MLP neurons of a small language model. Each row is named by its layer, matrix (gate and up: input weights; down: output weights) and neuron, and shows model dimensions 176-367. Each number is 128 + 32 x the weight over its row's rms, rounded and kept within 0 to 255. Numbers have three digits each. A neuron's up and down rows have the sign that makes its largest values positive.
After each neuron's rows, "fires after" lists the tokens most often just before its 100 highest values on Wikipedia text that the model never trained on.

L3.gate1644:111114067126103227086160111123142101095192070162098115176137090158108152184124097128120085098098132142115063095117080109117154132136188124146116103121060090110149130094191163101109091178090138144056208102088162102113090144155163084150097151097151047191088184104154115147120082124132122089109110142082102182129151143178150138120160129136177109105135144120110095141083144176172180136146067123108092126138161192102078153184126082182110127139133122144115086058108097136180115130179100131134091152132175131110051131136151099165211150151133068127097127116151116107110146135145112101
L3.up1644:165089119093137101133151125103127145184089167167146097096137081129179171093125149104166180154064123124134058144105103134140100211145114092095149147157109165083098150106095161157191133124103118118123135090153099110137113144159170131064133174116190138162127097112123207071088158143117101165222124149071119173133177147094098130168132111148090071144158098117102075136140160132143115118146077125145164085107123092140140155170113089127150184140167096103072095116128117092096155135133131059151182171132077147144117160144152100084181126124125165127129140058165115134113123092103146095
L3.down1644:147122115122100126152161042000132124117107153140136057144181106169124143096143105142137094151000116129143100149096099118112129143120134121106130147096102112131129162107110126133106146100099109109116136126124096155116136110123107130142117212134144084203183105126097142109140101153153116130107120126056130132095155122106140121122126093098158110169148098111034126127150141115177085124159122103112123122140152136102095137131151105255137128157104147126080122000092099255146166143168108118089184115148119118108122143097164129144149104145102116095087130085132156116118122090133096121
fires after: ".", "\"", "\".", ")."

L3.gate394:102171100129093097115129098095110130098125098102069092165156133153131147078079157165122104147102166175136063065107092125105141145129137097110097154150154111073139135109110186115098100145081131105100138149189116110131117134096132120029090137086141134121124110131131161131164117115102112088187116181090101185156122138112157114103142181123136153137197078112072102114173175105138127147103157156136079157091149129195096090137157096160152168151165108173098154085130097170160093141122109160144114121166112164138093141116150132114188104122131118126078082091170143168085195118092113204
L3.up394:103123128132065220118126085088138133110191109112195089173094142110191136123125119171107073088116124104094128154088178157146110181099134159139087142127120148148165135172108112131198118090116128090066148103139079139138206174133143116185084134124139106175148051134109098103118107167174146080107161116119058140115186118211149089140138161187186150144135184067105089166134136142153104106102164148117151178106162109139106066180120129209101156094208110148116069118187100169146161143120097108163156118135125177123152156117122166153119108177115129155153092166127129162144181142122118121
L3.down394:189145083163110147145125137022124098113212158139163118117103075144142131057165121114090111087000114104195114120060143141110126077141122191098128131142145124158146158120059138150101115098124148145106134084148147097125107160134111132123129219136158125119118129147081159138112152145120128127082116119094156130117141128097166109116105154154129101125136116098060149189104177137186176155100140142134135150158118114113065134123123114255172159157159057152150107044166087235170143081175134119112147113153152133173098125057136165144124159104126158093109118143111124090142146106099132073
fires after: " |", ").", " |  |", ".", ")"

L3.gate445:121155087171121182136121145163148093109107144168101147104090088150144137141116116127113218086136079148104156184088137113154104164106154088140095084165114128187130115174109148141153103118133127110122133211141124166168096117170100140105096152113165168105109130147095103119164123144091117143130094177176157145164072132130113124090129096137155146194110125067125159099149170081114149154155098092099102103149131130101076140118094132117154129098111056117073094163164163066137116187136107091113120047108148155136214159065164165129169132076059099103173177133133080126114116157139152110
L3.up445:126117176085131182125153127104181104106126098091191149131092135087118132146122100195150088156137158151083087086118149111097099050116142145085089085104137157110104136134158164163086126067099145126098172143115148125120196147076159109139113176150068040145129068091141102131101118096103136084176154149112078116092096097113158126162154131084099076107118153103117096138123100096196148127149163159160151103103110143104123130136174068156086129145098164116136140136104124137126138126181137124122137154137129180108106125098082114113161155085170130133085100125098091167075098124095122168
L3.down445:115107065137129130114129141197119141116121082109218139146200174136105120120078139104088098113189162184126130165135122146109111091149151076094218109127140169118034176086112166119161116137148161139128138157094123177147132134105162103076129130122157130117083107198109139076168154069089124145127137097190137143127118126084130094177095131120164095153131180107175165134081107078192145202215136098155111127108127064092119141169144120060129136167107164119165105170158150084147162186104124148185161115172117182081065179137154093129148182117135129129152156126127111123071130128177130160
fires after: ", ", " November ", " June ", " March ", " October ", " April "

L3.gate108:102112150167153100145140100114151103138101135121130123168144153140143127123102118116165128155087128103125035111169144074087117181145065105118098123112080091067139103096139165060139095122149165117185151075206150119177062140141138100096089197131154116130087132132131091094108120109148152129154087167109157149136132184096084143068170165183107120153127132167068126135115142119137099142150093184144104120144158145134147083103150144142162146170112054131124042093125105140130137090130119111151118142148130134150070133179154082118108149163167092165144156127086101107123148174108156103
L3.up108:159100134143115175104149083085089122086160113147093129144090070088116104126126109089130160155066185151156110138117124110148105137165174172124134139139134186159107105122105171167147105190148101102118101145053108093160185194142104135134145184112152109102092140127155093104100112127144163135093114137126148193118156121160154101158121165107134127109147153145078109121121129095150206167135172121114141106129108137127066140167171049153129087055142142087113154171154096101082128153177154099135127112104109111175201219113104069136108161181155134114103121085054123125118149091140121157
L3.down108:106129105125096127132172108006139140149125115135091076144127057150137136135199142142138167156009063159148084138087149139107125161157116166143114131202140120118154115138132122083106136172109127144090136092079120105138157167126149091188126186130164092137133129123149135124106166107108154108131111143115148108108115130123134103107125144120147104097112110170048115139140167157174140137153104136154084102149154089163108128082117069255148111115131114139110131051122097210120121100171103122129141110100127133109130131100131093114137174169112042130117150098089107099143062104143136086
fires after: ".", " |", ")", "\"", ")."

L3.gate611:116117155107109120143132116157178117130099114125088121234132083178095117133085147126112158148086117073135090152083128146117109170191120124138104103076186068119111126126133148160160142073159139135100152086135083087124127116175119176176115160083091053162137122150179119114146167122070228147140133159141123163107114155209124135097104124200147107132179134127128066114175111146146100084159119140140095122132109174151102148129141128125096117154180129087141110131084144121151102115153090141125118125112160173156073102125072110183141112108143123139140125114126140081122121150105098091
L3.up611:083116189126103106140112114117157088133109188142124078156167137136149129116153128156105110143141104133103086073162145161133185112109094160131144134140067137175118126149142100182135154144130151116166128065102222109199176148127162121093128090158197160172107143112081119155094138122110135111131117156119147127155157124125103092082143139161121122151146143081095116106126089159151102116119162130092097196119098119127124104120121059125135132129086094110180131123104111119158105099169162145163186122137155144112144180141063094110072186141168098117119142099089129114128199114162138123
L3.down611:051129165070111169132120092048065127103131171152169052133072154157167106112130093132053103129000127160125105096128137120081105132107113133119126178080152086136137138121135139118219143118155157141144168103180143134121222121138126165179144186161109119173123117112147099150125153101123083172114087170102144117103115087150154117139172130118133114165147076086109117074113087138164099114108072136049101093186067161136102121116115104255142097140148086141164152064103070222150125141180169153130137138132110152135107150090158160137127167132182107066189143122133100103175085153113131100
fires after: " |", ".", "\"", ")"

L3.gate855:169105123167043133179171136163133076175072134111133126138123145148109104164147056170123178101099146085074151106170123141217157153112123126162113112146114165132124140101149090171099092112132154181097165164123117057050165143155137092129139174180139127140152102104078143095117090100116126153129104136141119146097166177140105121101057136156133103084125088062134148137124154144099139127162116111105173167200167069117082164120153131165184086115107134114194116113101066153088140215152085088113093166115114162122104129114159088161177144158111129162234131156094158199150143124112139119
L3.up855:161136103145130061093036135139178155128112065122163139091119101115101143140156115142160136147133094149101111125155084121123053092064123117165156084096111142109123125156151113159154111170084076184112069183136087092115192138127078094098157105123179139131186166107110099088122157118123145183111216139108133076062094097170228123162084111114126115109135147121156151113172063113176148161159143132126078120147142143171093137140072163172140143106150184117123100137097105153063163099169085163172109185061097175096118075151149134127121155108124100082111148142102124150167140137167124147
L3.down855:113127166154054171137129129092170122189101114109148024126157092169067150118119143131118134127116108133137162132207104182116132133093114139147151065138202102166133143169126120153151060150097091163109177162088124118112128131103159161167121165071121114167130186135135158157137101131087072109099147146143074162081091090138146119124075110080190121134073129141162164158135109159097136185126136137120091081125151118136129131125163147188141065097124170132175101128173169129124191154145142155118099110105120148133129103099065119176109137096115149128102104146097147159104144111153140195
fires after: "\n\n", "1", "L", "\n"

L3.gate862:112146115135158154106215160154116131077199066137105166125199108133149132104177124096167131157098168126108123074088139116129177139153122128144124109106082148132171130077135213162132083103073119138091071131148127110156097198184170148121093128125179072144097108131162153135146116076083083128116144106120126151129101101144161106136131095097112160087124124096140143111153138089136139165160125044124077151106121157025062095139137121159126149139132153118131125101129092094115109136149091149156140123097214178092125117100163189150124235156143092055092180102105084125129211094075037168
L3.up862:211159155103136109113152124143134076121181151139120140119064111059194149171166073081128139111138172136127165070116161140133208085085194163104159090129098127134150101118158130112072111163083176123136130135131149148175148078133131123074126114107171113143112172137096084121096105071094129204106152105128136090134062182125151147149133101118124127167164088058140172118162110130124126064104113080128120108119075138063101083223164139154074143122118104132195108126134132125082106084125136166097081112129133122088134168129151147143159159123145112111142173126091126169089159152112152146
L3.down862:121103096142106131109076118182106105138164148111094180104123121066126130112166103089136216157175145094195129141156139097162083113080131137140081159190116069125112118090121103155157086135099154129207092149087153136123106125137167130146104086179108136117144137168078116151104171125131146097130103142132151150115159063114125124126080201156133109173128124154160168125186156152076092119122127161119109085118119094117104097127177115091083177100101064131148104141177156147178109197146146123118058101154188171138139109113117074143113098081153108126208147119185191095164129122162149088
fires after: ", ", "–", "| Chart (", " place | ", " John", " March "

L3.gate259:094116169129129140120165168101084136110094111140146095138192163133177127107100117090199164087100104109160095170089168151129129154117140107117101103083125093137108135130121162173098174140127107108059105120101149124120145122160201134089122126125128091155128134042168169114114145145122153116127085092121156139070139059183087118104132106156124104148151139106049068154162170115117170123162123122170131123158086136113093092141134119186137159161122137147147111079150108154174088063112107108140170191168085193119045161080157119151118140120123155077136063066151137112065150102126123157
L3.up259:120125135117140060078148146095166082122167151095154124129128078105131105117160130112156183105087099130124062110133150105134153186124179114117104129010137140143099139122154161178166141124127130123111164123102139122128171138131115094076136151060115151141132160084148088136167151066101169039128134192115177182134126127180137119141135106127164129114082139175120030148100142131126212113129143177212164128135128157110071136119122106160067121152219138093119167099085152130149119107134130035115139111097115180092099123165170094124138169077193137145166167084160111133164172110142184136
L3.down259:099149138163114110124134127000124145111117131125144098179130093128157127042144110097134126120018093137153098127133155178132162170135141141088086134091166151138124133123125144162122115138124137100092128124159151114116129101157123155114153231156135123165166129122089131255163204138163109101133065131051115124092133131092132128117161126130140129132133143141064119159081114130156152095024128083124125119130090107141128094108164083255094129188155117129159110026069136255097165084172091076130127122144133173086127164073157089176091183125158156105125137061102143123109149126115121133
fires after: " |", ".", "\"", ")"

L3.gate1450:145110088130055141158175079093174169160127108187121113177201157107118080086107100141198109160103133137104091124110111152155097102149116087135120125106144083119119166108119124074153109160126137091131180095167098144138123188148139152092135196139167096174166143102087162116134121154134179173127072159102139145078167211165168155147220068122148109124115144099113098193180153183106132149130125163070114087082143105156150100109109055188142102172154111096082069090129120098151131151149127130148149141126167157109000091156094136102134173128160074117130113130094114088151166102099132148
L3.up1450:148116145116115150102192107103132081076148128128112161161120054089156158172168135107151081097118141158122122087074136123054084137154159089127117132116118173142193144087129235107143175143092126134097138127075123085119135129099161083102067153081140117118102132168158134084107101121095107102108165214127173128116125110145117106116121133142112111123095138155160107127131144118152158126152114104172108125107115141131136137182107099181176154154129126111148180151140150108183118153176088113145068101137140100145111124104101101123112126183119169087100098135166090100077107145126147114
L3.down1450:127162135126139134145167125053144075073149102118091109155095053146125197125182139114137175137000166144083086068095108127098136122128113130141118082157099086130140111118121153114174104142095125122100132115138101149071139133161140158167166175111166094133116133178116142141163107162139151137126081126091115149112104137110138114122167080091157079148137165210067128163116164146130166119146104113139115114139132143116118133172089110254152109101165128144103119015122093192157139130173115084106146131179094108074105160116132164144143162100085143126146140122124132169094107130155100140
fires after: " |", ".", ")"

L3.gate1541:131202214119101126145149144117104052062111132074116117151141131125138171158158074112070134132099085168125152111096133169145134171144180098171151121071123117140162079131091205080127084130095104103102114139133132180140071182131165149150110095242093080089072105143142110141113057123066155105104149118150152131142049079135147159121116182156120084091116120085110158152153067084135115155102114115117102111084133084113129136114139101182096154157085134120140189127144068126158156114110152097145094127113156147149162146101105141165146128120131137100114145160093086138139081071088075087
L3.up1541:121145154140116169124110152131108054102117142121103124090180132180107196142096198149079183174130147130127157122164165183153082159122104129086090098129136084182125174106154084131082078122161100160132124134136159071098127144173079108103131156070156128129143161108082102127105166104103102138131129174130125148175142151177108104121133136119144085162159138119120117128141155081085153097157125133176153151148116091110129171123137182051149103074100131161192143109109087136133055131082127109092162094143100127074108128110133132113118129086175151120060169144107107124140140120131168127
L3.down1541:136165054112114119121137119176128139140087124062116149133132126067120177156143150151096129144118161165077146134144173152073130106062094106082182091102151177100135120124114139165158080133139048124179146105074101132188224105080182159151116093102187091135117144137127102090141096138077139105111173146141110106179131134119183114184154160191142101093150110098129156126080114134118145137187091098086111178119143095120053149128193115131133092131070141157165125147126120106147094121082119158073118169118159128177137163153107083116138122142182106106073101108128121079083145124163126129
fires after: "In ", ", ", " November ", "| ", " In ", " in "